Weights of a small GPT-style language model, trained from scratch on English Wikipedia: width 224.
MLP neurons of a small language model. Each row is named by its layer, matrix (up: input weights) and neuron, and shows model dimensions 48-111. Each number is 128 + 24 x the weight over its row's rms, rounded and kept within 0 to 255.
After each neuron's rows, "fires on" lists the tokens most often at its 100 highest values on Wikipedia text that the model never trained on.

L6.up508 [155 112 110 116 116 180 139 123 122 104 154 141 121 160 133 108 141 139 114 172  82 117 129 117 144 176 132 119 118 114 134  96 118 115 182 169 172 107 134 150 103  94 126 128 140 127 149 111 128 140 134 145 121 155 173 145 141 111 105 127 114 123 126 119]
fires on: " |", " "

L5.up134 [154 103 107 181  80 126 106 121 117 133 134 167 152 189 126 117 139  78 104 139 115 103  98 169 127 140 135 114 124 103 122 148 100 124 134 151 103 102 112 104 175 118 166 105 126 138 157 126 137 113 112 107 129 146 169 135  49 162 138 122 142 147  92 131]
fires on: " and"

L6.up226 [102 114 124 132 150 137  70 110 112 126 110 140 191 104 137 108 170  75 129 102 128 130 138 121 165 139 131 150 121 134 111  70 148 122 115 144 109 128 124 135 164 113 133 140 145 104 134 147 126 122 123 137 155  91 111 134 103 145 105 118 128 140 100 150]
fires on: " P", " (", "h"

L6.up943 [121 125 149 144 120 130 122 113 114  81 119 134 127  59 134 165 114 130 156 145  93 114 132 126 171 148 107 133 126 110 135 106 122 139  86 139  80 114 134 150 169 177 124 135 124 129 161 130 138 135 156 114 147  87 149 126 151 127 161 106 132 157  69 126]
fires on: " ", " —", " (", " |\n"

L2.up815 [157 119 102 107 124 171 103 111  95 138 127 141  92 151 140 175 132 118 125 121 122 211 127 135 176  78 159 140 119 145 128 126 175 116 116  86 100 115 161 110 125  91 103 117  87 130 119 131 127 145  99 107 111 151 141 139 136 133 114 124 127 107 165 135]
fires on: " ind", " Ind", " gen", " exist", "/km", " Mount"

L6.up1151 [160 180 130 167 116  86 104 126 146 113 139 138 153 145 158 156 120  99  89 121  96  78 163 136  83 175  99 103 111 123 125 138  92 142 139 137 112 125 133  72 114 147 144 153 116 167  97 149 117 143 155  88 115 125  96 108 127 137 136 151 190 129  95 142]
fires on: " a", " of", " ", "."

L5.up309 [125 133 105 108 127 121 105  91 123 133 171 130 136 153 136 128 140 104 163  99 111 152 119 108 149 120 166 102 154 108  91  96 149 127 129 137 156 117 112 151 110 103  87 128 144 128 122 135 149 148 147 129 109 114 155 140 143 116 125 111 167 137 122 113]
fires on: " |", " (", " ", ".", ")"

L5.up941 [ 92 122  91 118 107 116  99 101 111 129 145  99 124 158 117 103 127 174 170 156 126 112 155 131 136 145 106  81 124 111  83 134 101 161 127 149 119 119 128 129 149 135 176 140 161 167 148 140 128 140 133  89 132 115 153 120 114  89  97 141 159 133 120 162]
fires on: " of", " at", " |", " with", " in"

L2.up1018 [132 105 141 138 123 148 126 114 135 124 108  78 146 107  69 138  76 159  90  85 131 140 124 185 127 125  94 153 135 114 126 147 131 124  97 106 133 158 125 150 118 116 164 126 131 157 175 174 117 156 114 147 140 140 138 156 147 107 148 180 151 154 173  69]
fires on: " '", " home", " story", " response", " person", " subject"

L2.up427 [ 99 166 138 116 141 102 146 169 148  94 187 170 133 151 171 107 152 138  86  84 142 109 126 133 121 126 121 106 114 141 145 114 129 153 110 154 140 133  93 146 110 106 154 158 111 135 120 133 156 131 147 135 103 103 146 105 137 160 128 100 109 113 128  85]
fires on: " she", " She", " White", "):", " In", " included"

L6.up213 [161 100 129 160 138 136  98 108 104 153 113 156 176 161 126 149 113 116 135 120 125 149 125 143 132  72 155 127 111 106 174 163 136 119  99 137 135 126 160 129 178 143  97 136  88 116 154 123 152 124 132  90 170 103 133 110 133 164 142 156 166 137 153 110]
fires on: " ", " |", "2"

L5.up262 [157 130 135 130 136 152  91 157 129 115 112 146 138 137 139 154 117  87 134 110 134 141 101 106 135 137 113 109 127 120 108 127 156  95  78  91 137 111 158 168 188 109 144 129 136 129 134 155 139 154  75 112 151 111 140 136 142 121 102  94 129  79  80 119]
fires on: " ", " •", "em", " (", "ing"

L5.up939 [162  95 117  79 157 146 162 114 108 128 158 157 147 177 170 107 113 124 130 161 129 146 135 120 127 154 122 105 111 128  85  76 112 111 116 121 151 143 162 115 128  96 103  88  95  82 131 118  91 138  88 130  98 117 153 129 131 105  96 157 104  99 108 130]
fires on: " |", " of", ".S", "at", "if", "S"

L2.up489 [143 171 140 127 120 155 104  88 138 131 169 116 133 102 138  98  95 118 146  97 134 130 104 128 102 131 133  52  98 122 139  96 151 110 148 142 157 164 114 179 131  85 115 162 126 155 105 111 142 120 120 117 120 130 109 176 102 140 156 112 100 112 121 108]
fires on: ";", ",", " Although", "|"

L6.up87 [141 162  81 137 114 119 156 103 112 128 120 132 132 177 122 140 155 173 122 174 109 118 107 127 109 125 109 136  95 101 100 101  93 145 130 124 129 112 134  91 101 133 146 124 140 139 137 141 109 112 130 134  98 117 174 139 144 132 124  97 132 136 140 104]
fires on: " ", ".", " |"

L5.up963 [161 155 124  96 150  81 100 110 116 105 130 119 131 152 148 165 118  89 174 168 108 123 155 119 113 120 146 100 112 145 138 153 120 112  85 129 138 131 144  88 116 137 124 119 142 103  98 170 117 110 150 109 108  69 143 126 156 113 154 104 140 167 171 163]
fires on: " of", ".", " to", ":", " National", ","

L6.up877 [155 144 130 111 136 123 126 135 113 128  94 148 135 144 127 104 158 152 128 108 161 124 112  79 125 111 155 129 132 126  96 149 116 118 170 142  93 101 120 139 152 115 121 127 134 138 147 103 122 121 120 130 140 149 170 160 123 165 104 108 126  63 120 117]
fires on: " T", " R", " V", " M", " ", " F"

L5.up703 [117 149 107 134 140 139 132  93 127 105 102 148 109  95 132 105  92 158 111 118 138  96 101 139  96 155 163 149 102 129 141 122 151 158 140 161 142 102 143 126  97 123 128 167 141 126 122  96  78  89 112 135 117 128 157 112 118 141 107  81 153 162 158 160]
fires on: " of", "ing", "ed", " elect"

L2.up329 [159 142 104 169 111 121 146 125 173 121 137 102 141  99 107 126  81 152 123 136 139 117 110 134 152 106 142 203 153 136 121 124 181 133 109 156 117 117 127 153  93 133 183 121 103 126 115 141 134 126 115 128 130 111 121 128 145 116 107 104 118 139 161  83]
fires on: " (", "(", " un", "{", "^{"

L6.up1068 [114 149 146 156 139 122 109  84  90 115 129 147 105  98 130 127 141 136 101 164 128 125 131 112 138 117 127 118 156  81 101 121 134 164 110 108  95  91 154 125 154 103 147 137 105 114 119 105 112 171 171 133 112  95 142 134 125 105  97 106 108 128 151 107]
fires on: " |", " |\n"

L6.up748 [103 117 117  62 117 152 107 144 126 127 128 125 129 181 122 119 114 138 118 138 111  78 202 160 131 108 142 114 147 128  96 178 152 136 110 109 167 138 137 144 135 113 134 133 105 141  94 193 134 138 161 100 121 139 152 110 155  81 114 148 145 145 144 125]
fires on: "r", " ", " S", " this", "1", "3"

L5.up1069 [123 114 109 139 145  94 137  79  93 112 144 130 138 118 104 118 112 121 128 169 148 125 123  79 169 122 130 125 152 110  90 117 115 129 187 127 129 104 122 142 117 138 124 187 144 142 125 116 140 113 114 119 106 124 131  89 154 113 101 120 105 127 148 134]
fires on: " |\n", " |", ":", " st", " at"

L6.up969 [174 124  95 119 137 105 107 127 123  78 125 113 144 118 136 142  83  72  93 138 115 140 126 126 125  92 118 160 128 137 110 156  60 163 115 134 128 177 134 154 143 124 127 106 180 106 136 109 126 117 144 104 122 115 135  83 191 106 143 121 136 149 115 165]
fires on: ".", "t", "h", "at", "het", " to"

L2.up111 [111 115 113 123 111 126 103 203 112 145 177 141 144 134 122 100 136 168 106 143 141 139 143 133 150 131 169 125 126 118 119 116  89 131 143 161 133 145  95 125 109 155 134 120 125 117  74 152 154 119 154 100 145 106 116 165 133 142 122 111  85 119 172 105]
fires on: " he", " she", " They"

L6.up569 [148 124 128 111 146 120  93 134 117  83 121 106 127 125 148 159  88 125 121 104 164 113 139 158 120 148 160 122 125 135 155  80 133 170 110 136 164 150 125 158 149 149 159 154 118 143 110 143 154 134 155 107  75 146 146 131 143 180 158 124 123 105 110 141]
fires on: ".", " by", " .", ",", " |"

L6.up203 [139 142 185 141 155 128 133 133 118 168 128 158 107 138 101  84 140 162 119 125 126 106 162 135 133 141 158 124 104 118 112 114 112 119 135  89 143 180 117 128 122 135 104 144 149 149 152 132 127 120 125  81 134 175 137 128 130 172 115 106 165 125 158 127]
fires on: " ", " January", " ("

L6.up124 [123 192 147 142 147 102 101 129 139 137 121 146  88 170 124 122 129 127 107 130 147 123 138 142 126  98 142 108 138 130 153 136  93 152 144 135  98 169 106 103 115 119  94 143 108 146 112 163 103 145  67  88 118 144  87 159  99 150 113 114 154 191 125 122]
fires on: " ", " s", " is", " in", " trans", "-"

L5.up192 [143 107  94 112 128 175  77 171 112 138 113 119 117 170 112 130 109 115 103 147 129 134 100 101 139 134 133 123 184 125 150 107 125 149 134 121 144 132  89 173 140 138 127  99 150 148 100 152 128 177 151 117 158 145  79 144 120 143 163 131 127 139 149 174]
fires on: " and", ",", "us", "ell"

L6.up524 [156 188  90 135 116  90 119 112  97 153 142 146 169 136 123 132  93 119 152 182 124  95 135 159 142 138 129 125 102 118 151 123 127 126  89 124 177 149 149 122 131 116 111 112  86 116  91 100 145 107 119 109 116 112 110 112 128 106 143 156 107 157 156 126]
fires on: " on", " of", " into", " to", "On", "-in"

L5.up1090 [148 147 172 145 128  89 127 110 108 128  98 135 142 121 117 146 112 139 146 101 128 125 137 151 122 108 114 105 120 120 134 120  97 161 158 113 113 137 138 138 127 137 127  99 133 145 116 129  86 113 115  62  88  94 146  90 134 170 136  85 157 103 124 182]
fires on: " of", ".", "2", "1"

L5.up928 [116 141 161 124 122 120 179 119 112 158 161 155 129 177 171  85 130 162 111 128  95 138 168 105 153 120 100 134 113 127 129 118 123 101 118 110 130 157 100  70 142 130 105 175 139 155  99 147  96 104 153 112 137 141 116 126 153 128 111 138  96 128 149 147]
fires on: " ", " in", " of", "ast", "O", "r"

L6.up728 [141 135 124 100 148  94 139 132 115 130 181 114 119 116 127 134 124  91 149 141 160 133 119 111 139 153 154 145 155 105 108 110 146 154 102 120 138  94 117 136 123 141  97 150 166 109 147  77  96 112 129  84  87 116 127 152 121 116 145 136 108 132  96 140]
fires on: " ", "1", "for", "en", "ar", " K"

L2.up161 [136 105 121 125 133 135 100 122 184 117 160 129 151  90 102 128 122 154 132 173 145 110 123 126 121 111 128 132 117 149  73 101 106  98 112 154 137  88 125 120  86 135 138 130 113  77 134 152 143 139 138  91 105 138 139  97 107 169 143 102  70 117 167 169]
fires on: " under", "art", "ont", "t", "int", "ét"

L5.up225 [151 160 149 115 144 124 122  96 117 122 134 134 130 148 157  93  79 101  70  93 102 137 118 129 122 119 131 167 185 119 152 145  97 137 157 129 113 146 100  99 166 135 128 120 105 151 155 111 119 119 105 127 146 119 181 125 123 124 131  75 107 158  99 146]
fires on: ","

L5.up670 [ 86 136  95 115 131 125 130 134 131  75  98 148 103 117 104 119  95 114  92 157 113 135 128 168 118 126 163 116 112 124 117 159 114 171 123 153 135 125 173 121 124 103  98 161 161 136 111 122 115 127  95 147 130 147 130 104 127 143  80  80 156 164 159 126]
fires on: "ing", "ed"

L5.up1089 [123 113 130 138 119 124 187 155  95 122 118  79 111 144 134 100 143 142 123 124 148  92 203 145 121 118 169 119 148 124 149 100 138 101 140 130 119 120 115 148 162 167 110 103 154 106 162 109 167 112 112 113 158  84 125 143  96 146 112 142 167 164 132 178]
fires on: ")", " |", ".", "),"

L6.up869 [ 97 100 125  85  95 134 100 116 112 143 129 107 143 151 145 122 137 123 166 100 136 110 151 121 134 103 122 132 162 108 102 113 127 101 121 123 136 137 156 141  57 117 110 159 150 137 158 117 151 148 154 102 113 126 128 116 154  88  70 110 151 101 124  86]
fires on: " |", " ", "r", " T", "l", "|---|---|---|---|---|\n"

L6.up560 [126 147 135 104 156 166  95  97 119 128 124 115 175 133  84 137  71 142 124 128 127 129 134 128 137  98 150 113 164  97 116 150 118 148 163 157 109 125 105 133 148 132 107 144 117 155 147 129 113 124 100  85 132 108  91 173 103 110 162  64 107 159  84 151]
fires on: ",", " ", " |\n", "app"

L2.up690 [ 93 152 159 178 114 148 125 108 187 138 139 147 156 160 142 107 118 110 133 183  89  99  75 137 143  91 136 166 166 142 124 116 111 102 164 128 160 127 143 156 156 114  90  94 138 107 128 127 143 117 143 132 114 113 132 131 184  80 145  93  94  77 144  88]
fires on: " th", " not", " they", " imp", " ro"

L6.up349 [161 144 137 104  81 134 129 124  89 147 115 147 121 148 137 113 124 144 152 169 140 118 125 113 136 144 186 116  76  98  82 128 148 167  40 131 117 148 116  62  96 138  73 103 166 134 113 126 143 135 137 109 151 105 128 137 106 169 143 116 135 137 136 128]
fires on: " of", ".", " |", " "

L5.up598 [116 130 170 141  89 147 124 136 120 127 118 143  99 108  63 135 109 134 127  78 115 113 124 138 124 111 135  85 145 152  96 158  94 131 121 106  88 123 110 147 167 122  91 117 162 139 146 128 125 139 136 103 129 137 158 116 111 145 131  89 164 132 185 161]
fires on: " ", " |"

L5.up59 [146 153 124  86 121 128 142 177 128  98 129 112 178 115 147  78  98 108 157 133 112 111 123 161 108  39 122 121 128 106 189 153 129 162 175 145 151 124 104 138 101 116  89 128 130 106 119 126 116 131 131 149 119 180 140 111 156 152 113  86  86 136 136 118]
fires on: "ic", "-c", "C", "ent", "ian", "ar"

L2.up801 [128 123 130 126 155 104 100  89 107 135 164 144  95 151 115 145 152 102 165  94 121 127 126 152 153 148 119 163  82 135 147 123 134 158 156 142  82 164 127 120 133 132 140 121 126 109  76 132  93 178  69 114 125 118 118 105 151  94 100 147 125 109 156 144]
fires on: "res", "ers", "ates", "nes", "ees", "ency"

L2.up1113 [168  86 149 137 131 133  93 119 131  97 103 154 121  76 114 120 102 122 147 108  99 132 125 157 143  99 157 123 143 130 133 128 137 103 122 136 154 112 118 108 167 148 117 109 101  98 143 109 135 129 128 111 141 145 133 125 117 128 116 113  67 114 155  93]
fires on: "ically", "ally", " also", "n't", "'t", " directly"

L5.up828 [118 138 136 129 157 159  99 141 118  79 140  95 148 125 143 144 111 108 145 148 125 146  73 131  88 105 116 121 104 120 117  97 159  95  88 128 154 118 139  75 128 134 125 139  85 115 142 122 152 100 125 118 133 151 138 142 124 108 100 126  97 100 135 101]
fires on: " to", "b", " table", "k", " also", " would"

L2.up61 [127 101 109 125 161 148 124 138 108 134 107 129 129 108 141 115  96 115  86 126 135 125 121 174 152 135 128 137 146 142 133 153 120 128 124  87 129 103 125 122 129 123 152  71 131 126 152 139 136 127 135 158 174 164 142 154 109 123 108 153 139 131 151 141]
fires on: " and", " or"

L5.up153 [109  86 121 126 105 120  86 122  57  87 143 172 110 175 164 117 143 137 135 148 116 133 160 108 162 143 162 103 136 139 152 121 132 112 102 162 140 114 113  82 145 134 133 162 135 152 127 144 123  79 103 111  90  86 140 132 128  94  93 119 149  68 152 148]
fires on: " of", " |", " from", " that", " by", " in"

L2.up860 [142 118 125 132 116 126 162  88 137 146 112 102 132 120 129 111 114 107 104 121 135 109  78 149 135 161 120 169  81 135 128 152 156 105 144 105 139  93 155 141 119 110 113 144 128 110 148 126  97 138 147 133 111 118 118 131 149 132 102 134 137 106 126 107]
fires on: " w", " who", " or"

L5.up830 [117 154 113 123 135 173  99 143 155 122 134 147 112 118 110 123 150 123 158 138 151 115 130 124 154  76 118 164 177 126 119  96 134 146 104  94 153 137 126 113 157 125 157 161 124 119 140 132 120 111 120 101 122 140 130 123  91 130  92 146 117 122 113 164]
fires on: " T", " •", "|", " S", " ("

L2.up945 [103 145 139  92 164 166 138 100 128 119 122 148 105 126 133 158  94 108 152 115 107  79 148 126 103 109 142 127 154 168  96 120  69 141 137 101 136  99 139 150 140 141 125  97 162 124 150 123 106 127 148 130 146 142 145 135 129 124 135 177 128 105 154 165]
fires on: "h", "cl", " fl"

L6.up11 [137 169 127 111 158 153 136  68 120 149 101 134 175 132  99 155  82 123 112  91 108 125 122 155 111 114 151 145 189 109 116 188 117 118 159 123 119 122 104 115 166 117 166 144 122 113 165  96 103 102 108 112 117 115 167 123 105 184 128 136  60 152  93 168]
fires on: ","

L2.up611 [118 150 149 124 114 104 121 161 125  92 139 138 127  96 122 121 109  88 145 117 133 107 143 160  85 146 150  99  76  93 160 129 159 148 145 135 159 117 145 144 131 111 123 141  87 146 126 143 119 114 110 107  90 126 120 128 145 180 113 130  98 156 172 126]
fires on: " to", " |", " through", "5", ".", "4"

L5.up165 [117 127 106 167 138 138 122 105 158 114 130  83 150 146 104 142 108 128 123 135 140 129 124  98  93 121 129 135 200 124 107 144 137 157 127 103 130 157  96 151 116 115 155 138 150 107 126 172 131 118 115 137 140  79 187 122 129 152 141 118 148 118 151  98]
fires on: " un", " pre", " (", " story", " background"

L6.up140 [121 181 111 167 137 139 112 107 132 143 173 163 147 169 162 157 123 130 126 119 109 164 121 143 147  75 126 131 127 124 111 104 110 120 133 137 109 114 115 125 116 106 161 170  85 103 140 161 117 117 173 115 133  82 144 157 142 115 102 189 141 115 128 142]
fires on: " g", " G", " b", "b"

L2.up478 [146 118 128  89 169 118 120 138 109 127 139  98 132 116 124 161 143 124 137 131 131 127 168 123 132 127 139 126 127 119 152 150 150 123  89 124 178 136  99 109  99 107 122 118 188  98 149 126 119 124  91 125 136 115 129 161 138 107 142 115 124 159 168 112]
fires on: "=="

L6.up73 [124 149 162 212 140 104  82 144  70  89 126 118 152  72 136  80 136 121 111 179 124 124 104 120 168 133 122 114 138 112 129 154 141 151 134 103 125 132 111  95 129 151 108 119 142 120 134 117 151 141 148 113 179 107 153 146 129 120 131 138 149 132 114 144]
fires on: " c", " C", " made", "C", " |\n", " it"

L2.up158 [165 155 126 106 191 102 103 113 156 104  99 101 115 112 114 102 151 118 125  95 140 120 151 150  84 109 102  97 127 151 145 122 152  95 131 151 153  78  77 148 122  49 118 144 155 148 179 120 113  86 147 121 118 172 140 103  94 163 115 123  99 103 152 121]
fires on: "202", "196", "195", " believed", "201"

L2.up1140 [121 126 134 132 131 140 144 165 121 152 153  94 126 123 138 132 104 128 126 131 134  93 162 128 155  85 145 129 144 116 150 134 160 190 124 169 163  58 117 121 137 114 133 140 144  89 138 111 181 143 103 139  98 185  85 143 143 108 142 136 112 125 153  95]
fires on: " January", " ac", " December", " Cl", " crit"

L6.up1149 [127 138 152 147 120  85 141 102 107 134 176 131 133  90 107 132 119 137 114 108 154 112 119 123 151 140  78 140 117 162 122 209 103 126 143 171 168  84 141 156 128 121 131 134 132 133 121 127 138 107 118 110 146 131 131  99 129 142 137 129 161 113 150 119]
fires on: "201", "199", "202", "200", "192", "198"

L2.up48 [138 140 127 166 203 131 163 138 130  89 144 138 135 103 146 115  56 102 155 108  91 113 143 124  87 118 103  95 164 110 159 138 133 116 152 129 126 117 133 167 136  93 139 122 160 103 138 120 139 110 112 106 136 122 178 109 106 101 162 178 143  91 142 128]
fires on: "pl", " fl", "ll", "fl"

L6.up1107 [131  95  96 142  95 132 133 121 120  59 103 128 130 111 103  88 136 181 109 161 103 112 120 128 139 148 135 134  94 146 148  87 106 127 126 111 113 154 150 105  81  98 130 140 131 119 105 130 135 147 124 146 154  86 200 169 168 159 131  87 172 129 137 123]
fires on: " ", " and", ")", " ;", " |", "\n\n"

L2.up613 [160 162 102 105 177 126 117 147  99 120 129 140 127  99 155 100 152 126 159 109 124 132 124 122 138 117  35 118 159  95 142 112 112 179 101 152 100 124 136 135  97 130 116 138 107 127 111 136 128 112 159  90 155 139 133 104 139 152 116 103 181 131 160 154]
fires on: " St", " def", " Sp", " Sc", ".C", " Inc"

L2.up219 [101 135 119 106 164 124  77  71 119 120 125 158 158  84 164 163 148 105 167 169 131 136 208 136 132  92 165  88  64 122 169 156 129 140 106 136 148 142 142 105 114 125 113 168  88 141 170 108 168 157  70 102 112 132 124 121 121 174 106 130 112 167 120 139]
fires on: " |", " style", " forces"

L5.up627 [117 123  84 143 122 115  92 144 160 140 142 108 104  94 126  80  99 149 112 143 153 128 121 130 127 133 144 145 168 109 107 107 145 138 140 162 131  98 137  92  93 121 107  98 121 112 116 112 128  90 174 102  53  86 164 135 117 143 109 183 112 126  96 112]
fires on: "\"", " ", " (", "197", "if", "1"

L5.up121 [110 116  98 123 124 147 125 152 138 168 120 146 135 141 141 141  93 144 138 119 139 115 174  92 139  33 121 154 104 117  89 172 131 113 128 152 131 137 144 154 159 142 176  97 122 144 128 152 103 106 162  94 112 131 159 138 131  91 134 138 138 131 104 113]
fires on: " ", "os", "in"

L5.up289 [144 144 130 147 175 104  75  92 111 123 169 117 130  90 140 109 124 125 127 133 143 149  98  97 110 156 103 128 121  92 156  92 146 119 132 116 145 151 152 111 126 133 128 100 167 131 116 148 139 120 112 104 114 132 159 144 123 153 153 109  92  90 101 134]
fires on: ",", " (", ";", "|", "-"

L2.up378 [158  82 123 120 145 113 138 145 141 123 137 158 105  92 135 114 123 116 119 116 140 132 131  99 121  74 114  95 115 117 140 153 145 143 155 146 100 172 139 131 143  90 126 130 138 175 144 184  87 107 175 153 143 109 146 167 115 139 136  93 147 123 137 124]
fires on: " She", " ex", "iam", "Ed", "red", " directly"

L6.up1083 [137 140 149 109 150  71  75 156 118 150  90 126 137 111 151 123 116 108 114 131 125 121 169 148 177 120 135 113 171 148 153  98 152 131 140 123 136  60 120 134 133 109 152  97 183 151 165 145 126 103 110 146 142 119 129 131 117 127 103 103 113  99 141 138]
fires on: ",", ".", " and"

L5.up570 [170 173 123 121 150 130 102 129  86 158 119 116 130 136  92 150 134 131 111 130 188 137 101 134 132 117 105 155 113 170 166 153 120  98 132 177 114 104 133 161 142 100 106  98 104 159 134 144 176  85 142 107 127 139 126  94 144 141 145  97 115 156 160 144]
fires on: "201", " from", "202", "200", "ig", " City"

L5.up938 [148 148 116  85 141 142 133  86  90 163 143  70 115 131 124 125 102 131 105 141 104 110 121 116 140  76 111 112 138 166 158 124  96 114  91 114 133 128 101 136  89 120 137 123 122 158  90 178 154 148 203 101 131 128 135 104 111 150 153 109 114 179 120 141]
fires on: ",", "–", " and", "/"

L5.up2 [152 152  99 108 143 126 106 109 119 144 136 166 158 110 110 113 109 161 129 153 148 139 126 143  78 147 115 127 149 149  89 142 114 112  90 117 111 123 101 110  91 152 119 100 139 155 191 180 122 102 146  98 130 126 125 108 137 116 151 143 137 119 139 113]
fires on: " all", " S", " All", "Pl", "All"

L2.up677 [137 117 151  85 141 111 116 120 108 169 121 117 118 107 130 101 138 144 140 120 118 143 138 114 137 138 134 110 155 122  70 123 133 121 175 169  96 115  87 125 148 134 119 152 118 172 144 104  59 146 147 121 123 132 168 120 151 114 129 136 128  98 113 170]
fires on: " T", " U"

L5.up378 [184 133 115 138 107 117 111  77 124 117 139 131 144 188 172 122 144 109  94 122 116 159  83 127 125 124 142 131  91 135 153 133  92  73 121 128 134  69 172 130 153 124 155 112 120 139 135 134 103 121 156 122 158 176 122 136 128 117  89 145 175 142 138 125]
fires on: " and", " or"

L6.up667 [157 129  88 143 118 104 155 103 150  57 142 118 150  76 145 120 110  66 118 123  81 140 146 152 129 124 119 134  86 133 105 144 130 121 138 131 148 168 148 126 147 162 149 109 118 144 116 127 121 113 128  84 137 134 145 115 115 152 115 152 114 117 110  96]
fires on: " to", "ly", "n't", " also"

L6.up617 [132 145 105 125 110 121 179 123 121 113 143 121 116 151 123  98 144 122 129 164 157 131 103 119 116 139 111 168 149 148 126 123 141 152 180 113 128 116 150 125 144 148 131 109 154  91 169 140 194 113 120 138 140 148 144 114 113 131 127 151 140 158 140 147]
fires on: " |", ")", " |\n", "ig", "|---|---|---|---|---|---|\n", "|---|---|---|---|---|\n"

L2.up961 [134 160 132 122  79 155 159 144 141 119  94 152 143 164 132 118 137 113 110 137 121 115 135  93 140 131 136 177 170 153 121 144 168 118 151 128 139 111 112 177 152 129 132 183 133  96 105 101 139  76 124 115 157 137 147  75 177 142 138 103 129  87 129  96]
fires on: " back", " dec", " ch", " prov"

L6.up1122 [130 152 136 103 114 111 128 100  90 141 117 117 138 165 147 135 135 131 142 113 140 102 131  65 118 130 139 132 138 125 135 150  99 159  97 117 101 101 139 139 123 128 163 137 123 141 117 131 175 152 135  87 100 131 186 146 131 106 134 114 102 112 142 133]
fires on: "|", " |\n", "en"

L2.up459 [ 88 105 150 101 155 113 129 132  99 151  98 126 145 130 135  97 121 156 151 149 156  97 146 134 187 178 155 119 137  86 104 157 124 132 111 101 120 152 120 109 171 158 106 115  55 126 158 139  90  93 167 140 142 151 117 118 120  93 126 159 135 151 107 134]
fires on: " which", "ition", "ination", " addition", " access"

L6.up433 [152 129 165 116 147 128  97  61 138 124  93 125 153 113 107 131 110 144 166 147 136 174 175 116 183 122 181 160 114 133 104 120 118 127 163 101 131 129 151 104  87 130  83 156 126 139 122 141 122 140  65 108 126 132 134  89 114  94 110 127 100 137 192 154]
fires on: " ", " |", "or", "″N"

L5.up386 [ 96 144 111 156 158  92 139 111 122 133 115 111 115 141 122 141 148 162 144 140 160 134 154 127  56 119 125 152  98 122 129 138 128 186 132 190 142 112 134 120 124 116 138 118 157 137 134 106 122 115 102 111 134 161 120 116 126  98 125  89 134 120 169 143]
fires on: "ing", "ed", "w", " of", "ling"